From a checkpoint of a small transformer trained on Wikipedia: 6 heads of 64 (3 for keys and values).
MLP neurons of a small language model. Each row is named by its layer, matrix (gate and up: input weights) and neuron, and shows model dimensions 16-143. Each number is 200 + 30 x the weight over its row's rms, rounded and kept within 0 to 999. A neuron's up and down rows have the sign that makes its largest values positive.
After each neuron's rows, "fires in" lists the words (lower case) most often at its 100 highest values on Wikipedia text that the model never trained on.

L10.gate154,212,233,205,212,253,209,231,205,189,229,217,146,268,251,206,201,241,131,242,205,203,205,234,229,204,243,171,243,169,173,188,228,145,180,192,200,218,213,196,180,239,207,203,209,216,187,214,230,185,186,215,182,123,210,211,239,205,228,173,219,141,174,196,149,221,223,164,201,150,195,202,177,181,209,237,200,201,179,166,185,144,208,225,136,191,215,170,207,227,171,230,184,153,171,202,188,176,233,133,208,172,158,171,218,193,160,225,183,193,177,189,194,227,168,220,172,235,202,216,208,219,253,214,148,202,201,220,207
L10.up154,172,201,185,201,176,186,173,222,244,197,222,219,204,196,195,170,158,229,189,241,183,220,207,205,178,234,164,168,275,195,179,170,188,210,169,245,160,238,231,194,240,218,205,202,211,187,168,148,183,207,219,219,211,209,301,192,229,147,186,147,183,198,180,184,184,221,162,242,282,190,192,211,191,177,197,249,191,175,148,182,162,228,176,197,206,223,209,166,209,211,161,274,205,186,214,219,202,195,177,222,184,171,254,167,171,242,202,175,214,215,151,193,194,198,168,160,204,182,283,180,229,161,242,113,249,232,186,185
fires in: "all", "allow", "of", "many", "much", "most"

L5.gate628,212,213,211,209,215,209,180,216,216,250,218,183,211,167,201,201,161,207,176,203,233,179,170,163,243,221,225,131,178,240,130,205,195,188,175,242,229,216,181,142,228,173,168,183,172,218,221,220,185,197,200,243,153,203,185,195,203,237,209,175,171,181,170,170,203,188,241,211,224,242,187,199,247,190,221,208,205,200,207,249,156,189,189,173,126,170,197,221,177,184,194,233,166,204,266,171,198,154,216,185,184,138,174,218,196,222,259,191,205,200,207,210,180,185,240,191,226,188,221,183,201,218,136,216,205,166,250,207
L5.up628,229,197,189,147,207,184,210,276,152,214,189,189,210,201,226,162,171,185,221,208,209,230,248,155,263,235,195,208,198,247,174,242,207,223,236,217,242,240,147,159,178,220,225,213,181,161,233,179,193,225,189,192,215,222,184,189,177,284,195,179,195,154,221,149,228,198,208,164,226,161,274,177,207,232,224,180,212,225,237,207,206,234,204,208,138,201,213,163,200,217,234,205,182,205,180,226,167,259,243,208,212,141,220,202,192,177,208,170,192,163,205,200,216,195,250,209,157,242,176,231,209,177,198,200,195,201,146,196
fires in: "all", "aus", "army", "australian", "japanese"

L7.gate356,193,201,189,197,165,176,192,206,194,262,129,251,215,230,197,220,227,184,199,191,214,208,186,160,167,222,257,195,193,200,214,174,219,184,225,160,191,200,256,223,200,228,223,142,247,149,240,229,191,200,254,198,240,171,214,263,178,195,201,243,177,184,180,211,164,220,177,139,163,215,212,161,191,159,232,217,232,207,192,205,250,192,130,189,185,211,178,176,170,198,176,212,180,154,232,173,244,172,243,220,187,187,222,213,226,212,258,240,154,201,215,197,239,250,202,184,207,164,188,216,168,185,153,175,191,202,163,246
L7.up356,191,233,237,248,234,202,229,197,152,231,166,198,204,188,179,193,216,182,203,247,218,199,179,186,215,210,193,184,227,186,192,166,243,206,191,191,239,218,180,164,192,271,216,223,255,237,240,154,190,193,234,205,161,137,182,192,180,199,215,234,223,133,174,203,166,217,220,184,254,187,169,165,207,260,185,190,143,157,219,214,256,174,214,225,205,234,162,200,239,256,211,233,151,179,192,165,225,162,188,184,207,210,227,245,236,211,149,248,208,154,195,240,121,182,217,166,188,204,174,193,204,200,210,202,174,252,239,178
fires in: "those", "this", "though", "thought", "that", "three"

L12.gate299,251,190,167,208,240,175,207,220,156,199,142,189,213,198,223,165,178,184,210,182,208,201,173,246,197,261,186,220,216,221,190,213,164,199,168,131,217,192,260,198,194,218,153,190,303,207,170,175,212,186,234,245,158,167,149,202,242,189,158,146,144,200,194,217,231,202,201,207,201,254,205,170,192,162,216,262,209,253,219,187,218,250,232,185,190,185,230,203,203,156,162,184,200,245,186,215,183,200,241,170,181,198,183,224,242,239,182,208,175,174,243,222,228,185,197,215,243,218,148,158,176,184,175,148,252,182,231,206
L12.up299,188,159,204,247,210,196,183,188,174,187,197,258,228,170,287,215,202,205,182,250,236,180,214,192,223,227,205,145,186,229,149,179,200,182,170,182,240,238,197,221,206,141,178,182,256,190,197,159,177,209,222,193,184,159,139,216,175,166,258,182,165,195,189,166,200,260,125,242,211,246,191,163,179,203,199,212,169,161,181,201,228,220,219,169,190,180,173,139,162,162,209,241,249,214,162,180,127,253,178,212,181,165,192,200,224,189,192,227,197,174,136,210,224,169,233,225,161,228,161,213,224,227,159,219,251,199,146,275
fires in: "all", "united", "following", "those", "allow", "two"

L6.gate4,170,171,191,172,243,205,210,235,201,205,189,186,202,170,188,220,191,206,210,230,235,153,205,185,221,214,217,247,146,258,169,228,202,242,157,197,204,172,199,210,198,177,201,190,180,172,206,216,231,219,179,244,212,251,217,202,228,201,248,191,188,210,247,183,191,181,221,203,185,195,248,206,175,273,192,152,218,173,201,196,169,162,195,191,208,265,201,239,172,256,212,187,177,152,166,192,207,163,187,259,207,142,201,196,165,198,204,219,205,226,207,219,213,186,182,206,179,146,201,203,176,236,239,161,238,165,231,171
L6.up4,205,175,182,182,208,169,205,187,169,179,185,224,203,143,188,219,196,188,203,236,230,179,187,184,250,219,172,209,216,152,162,251,210,198,204,144,219,146,165,150,189,214,214,255,218,213,268,182,214,217,231,175,154,160,198,187,210,223,190,181,219,226,181,209,181,196,167,173,194,206,164,190,234,190,134,183,222,231,169,92,205,214,195,225,180,238,227,235,183,180,187,190,189,203,157,183,187,167,238,216,134,215,228,239,179,178,161,265,163,254,185,193,202,166,207,245,206,217,162,228,162,243,205,187,206,220,221,191
fires in: "first", "present", "pld", "started", "final"

L2.gate575,222,205,209,145,219,187,251,219,186,210,206,186,201,196,214,209,176,244,194,194,248,208,207,227,242,190,171,211,247,175,121,193,223,244,207,162,207,239,229,190,222,186,152,177,209,264,207,205,245,181,213,209,186,166,190,169,265,206,217,185,144,189,191,212,227,158,246,201,182,180,173,172,163,160,167,167,189,174,212,235,230,235,226,238,183,223,159,210,186,226,208,241,200,245,179,195,221,182,199,210,236,221,166,187,214,160,186,219,227,142,193,164,169,160,129,244,138,240,242,192,215,207,185,205,153,195,229,268
L2.up575,174,182,177,226,246,228,197,175,196,216,196,206,248,198,192,160,197,139,246,153,240,228,191,169,250,254,206,242,242,149,193,142,192,279,211,207,184,151,248,174,174,196,165,218,173,233,173,234,179,204,190,226,175,167,163,203,174,206,196,182,231,221,222,246,154,230,195,221,220,175,172,191,188,162,210,179,152,129,169,185,189,207,217,217,181,175,224,189,210,166,184,211,175,245,148,136,189,228,156,183,180,228,225,218,237,224,172,187,268,251,202,162,256,193,186,200,209,163,223,175,161,228,202,214,244,237,220,244
fires in: "no", "other", "three", "degree"

L2.gate177,235,175,212,130,207,226,252,189,251,174,207,219,207,181,199,175,215,182,202,211,192,166,193,196,190,171,243,229,184,213,173,231,201,193,230,165,249,183,192,166,179,215,207,215,167,202,244,209,239,239,214,174,223,138,217,181,173,171,198,173,220,191,209,235,290,151,196,201,232,174,225,177,160,188,190,191,181,147,189,186,173,243,226,164,189,211,223,200,206,214,217,204,235,174,192,224,209,214,183,274,231,183,241,221,167,180,255,216,150,190,177,225,143,227,197,202,191,216,190,184,182,231,194,220,186,196,248,173
L2.up177,206,206,206,218,179,256,150,187,221,209,188,161,234,188,176,179,240,171,166,240,218,209,168,202,191,206,171,181,235,222,260,131,224,160,184,201,184,147,194,194,154,177,236,253,194,244,147,174,163,190,245,173,247,211,243,223,222,176,179,160,210,214,176,157,193,174,193,200,223,221,193,196,181,235,252,187,226,163,191,149,238,140,188,243,174,242,142,188,195,188,174,183,174,247,163,203,166,183,173,225,170,205,208,261,202,206,207,174,233,167,147,225,207,192,177,214,215,208,208,221,170,194,165,207,247,214,217,213
fires in: "between", "injury", "proposed", "original", "served", "launched"

L6.gate224,218,158,111,207,165,208,200,202,229,182,263,207,232,216,245,207,192,232,181,242,200,230,171,222,212,134,252,224,152,228,159,224,249,208,228,212,225,223,210,234,205,222,153,207,190,222,161,166,217,206,239,182,250,230,206,165,225,275,246,176,159,215,176,179,175,210,160,211,205,167,165,148,183,178,249,220,222,166,198,187,209,187,196,265,154,227,249,222,175,207,212,229,231,235,223,198,279,202,194,220,214,185,234,242,211,226,245,279,220,194,228,198,190,156,182,184,217,178,182,206,173,212,200,166,207,233,199,230
L6.up224,172,134,155,225,258,253,226,206,205,147,238,221,190,191,214,188,201,178,200,209,269,167,192,193,223,192,248,222,208,146,205,199,244,206,188,214,209,187,181,216,213,210,159,204,205,206,169,173,140,209,206,187,187,177,143,200,253,261,174,228,189,198,179,211,183,196,228,239,259,208,188,223,189,170,197,217,227,201,240,176,206,236,211,204,145,234,202,234,233,195,201,186,166,238,231,158,193,238,206,234,239,172,221,226,219,207,207,216,141,231,261,191,179,192,159,215,253,194,209,171,188,190,200,198,197,248,186,246
fires in: "no", "road", "rochdale"

L9.gate334,231,156,228,199,178,237,203,218,161,241,170,163,254,182,176,188,231,216,227,200,226,182,174,202,211,229,202,167,184,189,175,194,213,201,194,228,209,157,164,217,187,152,149,200,192,185,270,232,238,222,210,210,202,235,250,221,235,226,209,183,151,226,189,219,163,208,198,247,198,249,267,225,150,196,187,218,256,211,195,225,204,212,230,210,227,168,219,203,242,193,190,216,162,213,265,219,177,217,207,259,245,183,216,182,170,166,223,231,264,227,177,121,252,165,189,250,241,231,205,223,202,203,160,210,195,238,220,195
L9.up334,196,189,164,154,181,173,169,192,152,270,170,122,223,224,205,186,228,206,229,245,204,154,200,238,189,230,195,231,222,242,221,226,194,194,233,211,197,219,212,218,165,173,220,160,187,258,217,180,196,237,215,199,179,183,257,226,210,226,124,169,225,206,184,171,186,171,185,159,249,179,227,204,163,155,219,204,207,168,277,238,216,235,205,170,206,203,228,122,228,185,215,188,167,155,238,190,136,180,196,202,182,195,206,139,247,195,194,216,226,179,166,158,234,186,183,233,202,173,206,177,166,183,216,195,194,223,267,178
fires in: "of", "several", "twenty", "various", "few"

L10.gate64,218,240,205,192,202,147,205,162,183,159,236,205,180,218,205,230,211,208,141,221,171,225,230,185,197,250,164,233,155,242,219,228,210,205,216,183,132,247,216,220,168,188,193,155,236,164,192,180,238,206,177,230,176,253,213,169,223,160,263,200,206,264,212,177,282,135,135,208,207,233,229,224,219,233,156,169,175,199,201,166,219,319,222,235,188,228,230,198,162,199,206,237,172,217,217,216,167,188,183,212,188,223,153,207,156,228,184,217,212,257,182,170,171,250,203,228,221,178,186,175,152,214,211,146,205,214,199,163
L10.up64,177,187,217,185,212,248,200,241,170,155,157,164,215,170,202,249,209,213,191,201,203,198,223,193,170,227,214,173,208,221,241,184,132,188,183,239,172,226,203,245,183,174,183,115,236,158,160,199,219,239,233,227,185,207,207,229,194,212,228,205,202,177,256,146,201,192,205,176,217,201,169,140,185,187,237,237,215,250,257,184,233,218,214,194,178,199,237,181,196,187,212,136,214,238,176,143,192,199,171,169,229,217,204,237,166,240,220,227,188,211,160,205,240,173,224,147,173,243,194,193,182,189,139,226,197,183,164,167
fires in: "of", "middle", "on", "junior"

L10.gate284,167,237,246,177,209,218,183,187,173,218,197,207,214,158,234,207,225,226,211,225,174,207,200,241,219,230,213,190,195,207,113,227,156,196,233,164,150,147,211,226,181,202,221,148,151,150,220,199,205,167,208,205,231,223,222,219,185,187,214,190,221,220,180,120,246,163,186,180,216,180,247,195,127,160,227,159,235,169,198,250,211,182,158,202,189,194,151,165,200,148,246,225,201,176,238,206,167,226,201,188,79,200,233,215,188,172,248,204,224,172,215,190,191,219,171,228,247,192,189,237,218,222,134,161,206,234,193,220
L10.up284,156,198,213,150,254,176,212,235,184,176,155,183,196,225,207,252,215,169,227,236,273,205,238,232,192,213,207,202,283,154,168,219,232,248,159,223,192,213,181,215,201,174,230,212,190,182,202,219,232,263,192,170,171,150,251,197,206,217,280,229,195,217,165,236,247,182,223,194,240,159,234,236,169,229,181,211,186,180,186,208,183,181,186,259,250,199,192,185,191,225,274,136,189,240,166,212,188,219,183,227,229,178,184,228,250,223,227,200,275,215,145,222,232,179,254,219,193,222,156,141,186,195,224,180,167,248,211,214
fires in: "a", "of"

L6.gate690,271,206,158,226,205,209,209,259,257,206,211,208,127,263,160,143,194,208,208,195,201,198,190,175,205,213,209,224,145,191,217,204,241,218,143,195,217,218,246,239,251,199,171,182,261,219,197,194,215,219,176,214,171,222,214,157,185,195,197,214,181,204,188,238,214,222,186,195,188,253,158,189,239,254,193,195,237,190,161,205,261,199,208,209,219,219,204,225,181,195,234,157,158,162,210,258,195,212,182,207,204,191,173,209,198,136,157,256,219,184,175,174,240,230,189,185,164,244,208,180,226,182,193,196,222,168,190,234
L6.up690,271,215,161,155,169,194,202,226,211,217,241,239,152,180,198,171,167,222,234,256,206,199,174,161,148,189,253,221,203,175,189,243,164,222,143,246,195,226,250,271,196,211,136,178,173,185,175,205,183,200,188,190,220,219,220,193,192,229,176,172,199,153,210,230,275,208,220,133,215,248,171,214,187,248,160,214,175,221,188,205,184,231,184,198,162,230,222,248,180,150,193,212,238,194,232,216,255,162,175,199,210,205,200,217,222,134,175,256,169,198,214,211,242,248,222,200,256,246,201,192,243,234,190,202,200,226,216,185
fires in: "this", "children", "age", "financial", "time"

L2.gate172,191,237,213,253,177,216,169,157,151,214,204,199,216,234,212,216,237,173,128,230,159,154,184,253,179,172,212,174,209,206,176,166,204,154,230,215,217,209,222,193,218,250,162,160,240,187,220,195,201,229,179,150,166,212,196,239,165,158,202,214,209,227,208,212,240,210,186,206,214,181,255,211,239,162,162,196,180,213,167,190,234,198,186,249,172,192,213,190,271,236,203,197,229,203,248,239,238,223,190,227,256,174,236,218,205,179,198,230,191,204,249,198,227,163,278,185,205,196,166,219,206,242,202,200,169,235,165,200
L2.up172,151,186,175,175,190,164,207,202,189,254,225,241,248,158,202,206,130,200,152,162,200,180,225,273,198,204,182,204,228,222,191,204,152,210,171,188,182,226,145,173,166,280,141,182,203,172,159,178,192,193,185,215,169,196,192,229,211,202,199,170,198,209,222,219,208,205,166,165,190,205,211,195,207,192,132,188,259,178,137,209,207,148,178,198,231,146,188,163,218,207,192,255,219,198,271,264,185,273,186,241,215,181,162,209,217,155,210,197,215,160,242,209,162,214,220,197,167,258,147,231,229,191,190,213,141,187,214,220
fires in: "can", "men", "could", "must", "industry"

L2.gate459,230,197,180,219,189,209,186,205,187,174,188,240,217,187,184,218,166,169,166,223,198,229,191,167,214,165,215,172,195,191,125,193,157,191,205,157,149,269,189,171,253,213,244,176,206,246,190,210,207,214,204,181,207,166,182,187,225,243,198,226,150,203,280,216,190,172,228,251,222,186,271,194,243,153,220,211,233,156,211,173,169,190,179,201,195,249,192,154,233,251,202,216,158,171,176,241,189,189,195,204,178,194,187,221,203,212,187,200,193,183,187,158,137,210,178,236,180,292,255,216,205,211,177,193,208,171,248,258
L2.up459,222,167,161,231,199,219,149,210,213,240,171,205,162,247,191,143,219,263,208,206,202,200,220,184,207,156,210,218,197,198,163,223,191,221,228,160,224,230,225,238,149,194,201,234,200,167,259,221,221,227,185,227,230,159,233,157,172,230,197,136,250,194,238,182,175,191,265,178,191,239,177,167,246,190,221,184,206,217,211,233,160,194,215,208,190,234,219,184,245,166,186,167,210,193,198,253,199,181,165,161,224,171,234,156,164,208,182,179,182,134,226,174,209,205,172,218,243,173,170,244,199,184,200,197,205,206,227,150
fires in: "air", "airport", "aircraft", "tunisia", "tunks"

L8.gate378,202,183,180,158,195,192,198,176,212,219,178,200,144,208,181,216,193,216,208,218,186,247,187,216,171,190,187,227,194,170,214,176,148,199,205,234,172,227,153,193,175,266,206,223,188,133,201,209,189,208,225,236,228,205,269,290,209,273,226,151,225,208,217,187,190,207,166,156,172,187,110,188,249,98,164,177,263,237,199,191,209,227,185,187,213,245,193,197,171,222,230,160,157,177,234,194,239,198,217,221,248,206,156,162,156,177,205,227,151,191,178,218,189,213,216,160,187,181,230,146,168,199,191,176,211,193,181,160
L8.up378,225,223,245,227,157,194,159,217,220,247,237,218,192,200,154,207,134,205,218,153,192,245,160,179,239,151,197,216,163,228,196,190,184,219,144,233,169,234,195,208,234,210,216,203,186,178,193,207,221,250,229,177,231,157,242,226,185,174,201,219,246,291,209,159,200,232,129,238,252,155,194,191,153,197,198,181,198,195,205,187,215,164,222,214,216,281,198,129,155,158,181,189,174,210,205,214,256,159,215,171,232,221,203,194,209,183,221,235,174,212,175,183,132,216,200,192,230,192,184,151,214,207,192,190,252,219,177,178
fires in: "on", "to"

L8.gate14,278,211,196,185,237,225,214,191,150,231,185,197,184,222,226,208,199,154,206,217,229,152,186,244,216,192,201,185,209,220,163,197,208,201,217,173,186,195,178,183,221,244,164,142,186,198,180,164,250,228,194,219,223,204,255,189,211,187,196,225,178,217,213,258,233,216,202,233,163,195,225,151,201,231,232,179,192,236,206,168,157,191,191,231,271,230,204,161,204,229,217,193,164,202,249,245,161,204,221,213,239,204,177,178,210,153,209,220,190,194,202,238,171,258,219,204,130,248,262,253,186,227,187,171,252,226,136,173
L8.up14,219,173,189,224,176,199,148,164,187,288,229,234,190,243,187,211,169,204,179,205,251,187,163,185,197,198,190,178,162,130,187,153,180,201,196,246,213,195,209,175,177,243,215,165,153,175,238,169,218,279,226,184,227,228,197,196,201,204,164,173,155,217,181,158,193,179,168,219,258,230,179,187,201,138,206,211,156,254,179,129,182,201,233,177,161,218,201,158,218,219,149,170,267,185,220,250,206,216,169,188,215,170,200,191,208,183,215,199,211,204,220,195,268,211,198,131,178,159,239,218,217,200,261,198,204,177,242,231
fires in: "would", "can", "could", "may", "should", "must"

L6.gate472,190,143,171,187,195,191,199,180,153,188,223,116,219,210,250,147,208,124,237,175,239,196,210,233,194,264,247,159,161,229,212,186,197,172,172,259,185,229,200,195,212,177,178,197,177,200,252,232,219,207,224,182,216,168,254,190,240,238,164,200,145,218,190,196,185,246,178,198,275,206,200,200,167,224,200,177,235,179,199,227,247,227,184,216,142,225,236,208,229,242,196,156,180,157,184,231,232,213,157,244,178,223,218,233,226,173,183,211,196,169,211,163,200,215,209,197,211,209,210,141,142,157,187,232,163,172,214,208
L6.up472,187,201,194,139,212,218,197,221,172,232,240,246,233,182,242,191,175,193,191,164,211,254,208,136,220,216,230,162,197,128,136,181,264,209,197,227,198,247,201,188,247,193,227,171,206,228,187,170,165,237,240,176,216,158,175,197,212,235,155,200,229,196,216,223,201,193,184,203,215,199,186,234,193,203,214,186,198,232,174,246,250,205,229,177,188,166,205,206,220,157,174,220,215,156,157,205,213,185,162,201,233,221,205,196,240,176,182,170,202,184,224,197,213,258,208,247,200,218,200,195,197,218,169,168,179,142,246,174
fires in: "more", "most", "these", "less"

L12.gate154,249,182,210,204,209,207,179,232,238,243,227,213,220,201,197,198,180,180,195,182,184,160,174,229,166,173,206,183,212,277,200,216,209,181,200,197,192,140,232,196,175,172,212,139,267,186,208,138,178,193,227,173,203,210,189,215,192,167,186,171,222,217,261,167,269,152,199,214,253,182,186,204,231,136,157,250,158,194,179,240,211,205,174,167,222,204,211,198,231,195,159,174,246,200,221,137,175,149,230,165,227,267,108,185,218,259,195,255,199,230,177,200,201,174,211,226,184,241,166,163,238,200,161,195,200,214,195,208
L12.up154,174,174,247,178,206,261,194,203,198,150,244,250,149,198,218,208,171,176,196,200,218,206,187,207,210,171,205,179,184,253,206,196,178,219,270,202,178,182,207,214,198,197,194,214,232,202,249,228,168,218,252,200,173,196,186,198,237,211,268,176,147,188,169,270,210,166,191,166,221,269,191,258,165,236,230,188,186,167,197,249,181,214,214,231,198,260,216,197,181,226,212,164,216,224,179,178,187,210,247,187,179,183,194,164,214,130,217,258,247,210,159,151,213,258,212,217,163,247,195,184,160,202,261,239,179,193,216,187
fires in: "of", "to", "appointed"

L2.gate311,212,233,211,239,160,180,208,186,169,221,227,186,248,196,222,192,193,204,171,219,228,176,188,227,219,230,224,199,226,127,167,229,262,162,162,196,213,217,167,198,185,188,183,170,191,173,229,226,187,186,159,213,170,194,248,214,187,262,153,184,186,183,198,192,195,226,191,224,123,202,194,163,216,150,108,160,205,184,164,184,209,228,194,185,165,206,149,216,190,205,224,184,209,203,200,174,220,188,187,263,192,151,192,169,126,195,208,214,198,203,245,144,187,165,243,229,165,223,202,218,227,168,208,176,213,152,270,181
L2.up311,217,236,218,156,198,195,207,252,218,248,208,201,183,206,254,221,190,226,198,179,222,210,227,247,164,221,199,209,175,220,214,206,213,155,149,217,202,224,196,210,191,195,232,185,192,122,161,206,213,198,238,219,194,153,180,252,242,241,200,166,161,211,203,160,198,203,190,218,205,200,192,166,214,222,165,242,182,218,195,202,167,135,197,198,183,221,247,183,198,193,159,220,150,215,220,220,138,218,195,238,187,212,171,199,195,247,212,163,202,240,199,201,222,234,177,212,258,182,260,211,212,186,148,236,175,247,253,178
fires in: "most", "such", "example", "more", "merit"

L6.gate569,210,202,214,167,203,209,146,222,238,200,144,187,168,239,271,164,193,159,210,204,178,246,214,231,186,217,263,191,237,184,200,221,205,174,152,231,204,175,163,192,165,163,186,171,192,223,146,272,174,189,97,164,213,259,195,197,200,234,191,207,220,201,185,166,205,197,235,223,188,184,200,216,204,237,270,199,188,202,176,196,247,222,206,216,162,212,182,219,196,145,207,167,188,203,178,188,234,197,241,284,187,242,184,224,199,196,170,210,191,226,196,227,177,218,157,196,194,219,142,216,183,221,247,164,213,212,201,133
L6.up569,193,207,203,161,177,194,260,156,192,228,204,252,251,194,238,178,192,216,242,259,172,236,232,253,157,200,216,222,202,205,217,156,194,225,230,203,205,216,212,183,169,180,186,149,197,181,128,204,210,175,249,172,204,196,267,162,232,288,195,188,182,167,183,181,206,218,169,188,200,146,175,183,158,169,205,260,202,202,175,216,185,221,189,143,247,214,185,176,174,185,216,272,201,195,166,168,197,109,205,212,173,254,173,207,180,208,199,176,192,182,182,216,126,211,239,174,222,213,165,234,228,189,232,207,240,208,194,168
fires in: "footballer", "manager", "company", "player", "industry", "culture"

L6.gate488,226,207,160,188,207,99,196,207,134,161,199,236,164,240,199,200,184,182,172,218,212,233,180,241,251,191,169,256,220,207,190,194,192,193,186,179,182,220,187,157,225,171,207,171,230,180,195,211,204,192,172,236,197,236,214,163,207,138,201,222,179,229,221,193,184,232,224,239,219,238,192,191,211,191,184,202,206,234,141,215,191,189,170,201,194,185,177,270,202,214,211,178,249,207,208,293,200,240,208,236,187,121,183,158,173,221,224,183,197,197,193,209,182,200,204,208,207,198,156,174,192,196,176,183,235,237,210,183
L6.up488,183,212,214,179,206,207,283,198,197,178,176,157,180,209,164,182,166,221,157,193,244,247,210,232,249,206,243,228,169,167,180,161,166,218,175,222,237,202,116,210,193,194,202,187,226,207,206,219,197,192,162,201,194,168,197,176,180,156,201,212,209,160,181,217,213,195,253,198,169,185,186,163,216,244,217,214,201,175,189,195,209,254,170,207,139,202,207,262,240,191,222,254,184,254,204,207,173,224,134,224,215,222,207,219,156,186,233,233,215,193,207,135,207,145,193,188,247,218,175,156,141,183,261,158,182,214,161,159
fires in: "professional", "university", "professor", "college"

L7.gate372,192,193,214,230,155,152,238,205,190,199,177,246,183,223,174,172,219,211,191,172,193,192,211,240,157,196,208,190,179,215,189,190,188,228,173,220,231,161,170,185,234,122,216,200,213,155,215,238,227,189,168,238,220,223,211,233,190,197,240,193,194,153,182,175,261,176,163,202,173,251,234,196,188,189,190,216,175,182,165,208,197,222,243,204,195,190,169,232,194,219,218,199,230,259,161,208,239,171,167,162,221,173,159,224,159,166,191,180,196,243,167,219,197,203,167,153,197,162,248,157,186,177,199,186,262,152,221,195
L7.up372,226,213,195,177,186,199,161,217,206,229,249,216,180,184,148,226,182,209,214,189,160,226,175,127,125,213,176,163,199,204,164,186,237,158,240,221,180,232,226,196,212,226,180,198,222,133,249,235,198,239,177,246,259,168,161,196,220,173,140,217,202,201,145,175,200,138,197,204,229,169,226,179,213,175,162,205,214,216,180,214,239,135,170,172,273,198,159,205,170,212,217,230,204,179,199,186,175,157,187,194,210,239,222,246,229,231,231,167,209,203,234,236,196,207,203,222,136,243,214,146,182,212,175,166,204,153,205,168
fires in: "0", "1", "motorsports", "railroad"

L6.gate290,247,191,219,168,234,215,232,205,189,234,152,219,158,170,197,154,201,203,157,206,210,185,219,157,207,214,238,198,176,183,163,191,225,161,206,195,210,167,174,128,187,236,227,196,170,206,203,235,179,186,193,226,201,162,254,221,209,201,210,233,169,219,134,183,231,250,207,200,223,183,143,201,177,223,162,185,179,274,217,191,238,216,147,227,153,164,184,220,146,161,241,218,204,190,172,182,202,228,176,232,256,136,174,223,233,161,184,194,189,168,228,279,141,156,195,191,193,149,186,190,236,200,199,206,231,197,170,245
L6.up290,211,192,206,260,185,226,187,174,212,180,220,179,234,236,220,174,227,151,189,230,173,159,156,187,221,206,187,214,138,179,187,188,213,138,241,200,143,245,234,209,204,198,215,150,213,234,206,173,176,260,225,213,185,226,234,187,252,212,175,174,207,203,187,155,268,186,244,148,235,247,239,205,244,182,215,199,184,158,190,182,211,217,215,176,204,232,204,185,274,213,191,216,237,190,186,244,216,208,177,310,206,179,178,195,208,195,220,183,144,202,250,225,264,188,247,173,211,161,195,222,173,176,227,212,211,243,156,237
fires in: "its", "her", "my", "can", "would"

L7.gate214,175,193,203,179,127,205,201,227,217,155,163,212,165,227,163,180,236,175,192,229,154,187,206,242,204,237,165,238,199,193,209,198,208,224,181,198,170,186,205,207,232,220,190,175,249,181,238,164,208,204,179,208,187,228,173,203,216,190,221,257,231,241,195,178,150,171,217,159,207,279,201,195,144,188,271,206,220,190,197,237,204,216,178,223,149,192,204,251,224,201,192,178,167,249,204,200,224,186,168,187,204,193,176,201,196,151,188,182,253,224,205,174,242,220,246,189,196,294,146,201,162,167,135,240,169,201,202,182
L7.up214,184,200,181,195,181,227,156,224,212,218,261,212,176,227,216,205,197,186,172,202,206,258,180,200,225,174,219,220,145,198,228,188,210,181,218,89,194,199,187,153,243,240,199,184,212,145,168,206,248,201,258,236,212,197,197,213,232,224,199,167,166,199,220,208,223,190,182,208,162,208,208,198,223,170,175,164,225,222,199,167,195,207,186,151,197,171,217,175,188,164,197,237,222,272,203,221,166,210,188,162,171,182,185,172,212,261,217,180,192,185,202,162,171,234,192,185,193,184,166,244,200,218,195,271,162,183,205,170
fires in: "is", "are", "square", "has"

L8.gate687,153,191,187,165,278,183,224,164,187,129,199,188,194,241,164,215,202,253,186,258,160,167,234,227,220,191,217,257,167,194,230,222,218,136,213,244,147,227,176,192,260,238,150,145,208,246,196,209,196,145,165,199,138,166,231,171,232,236,170,210,167,149,199,220,235,181,186,162,180,224,185,148,193,211,206,245,227,171,177,184,204,193,195,185,213,244,205,202,208,202,170,208,186,206,226,227,248,197,154,214,203,207,239,207,175,170,211,207,181,204,162,211,155,214,173,188,190,181,152,166,216,190,168,207,192,242,172,174
L8.up687,218,192,160,190,211,195,179,212,248,181,233,253,205,186,204,230,239,195,245,212,197,224,174,161,159,225,193,203,176,184,185,191,153,183,227,230,181,143,199,180,203,270,235,195,199,209,152,167,212,202,183,212,214,217,150,145,157,202,195,232,198,197,197,243,258,229,187,165,143,239,212,187,170,183,183,194,218,190,219,254,200,173,201,172,198,180,209,208,203,210,195,199,198,174,196,181,248,233,220,208,242,187,204,216,213,157,214,254,222,151,215,238,234,192,226,293,175,218,178,227,121,250,166,180,204,250,191,227
fires in: "no", "second", "00", "third", "every"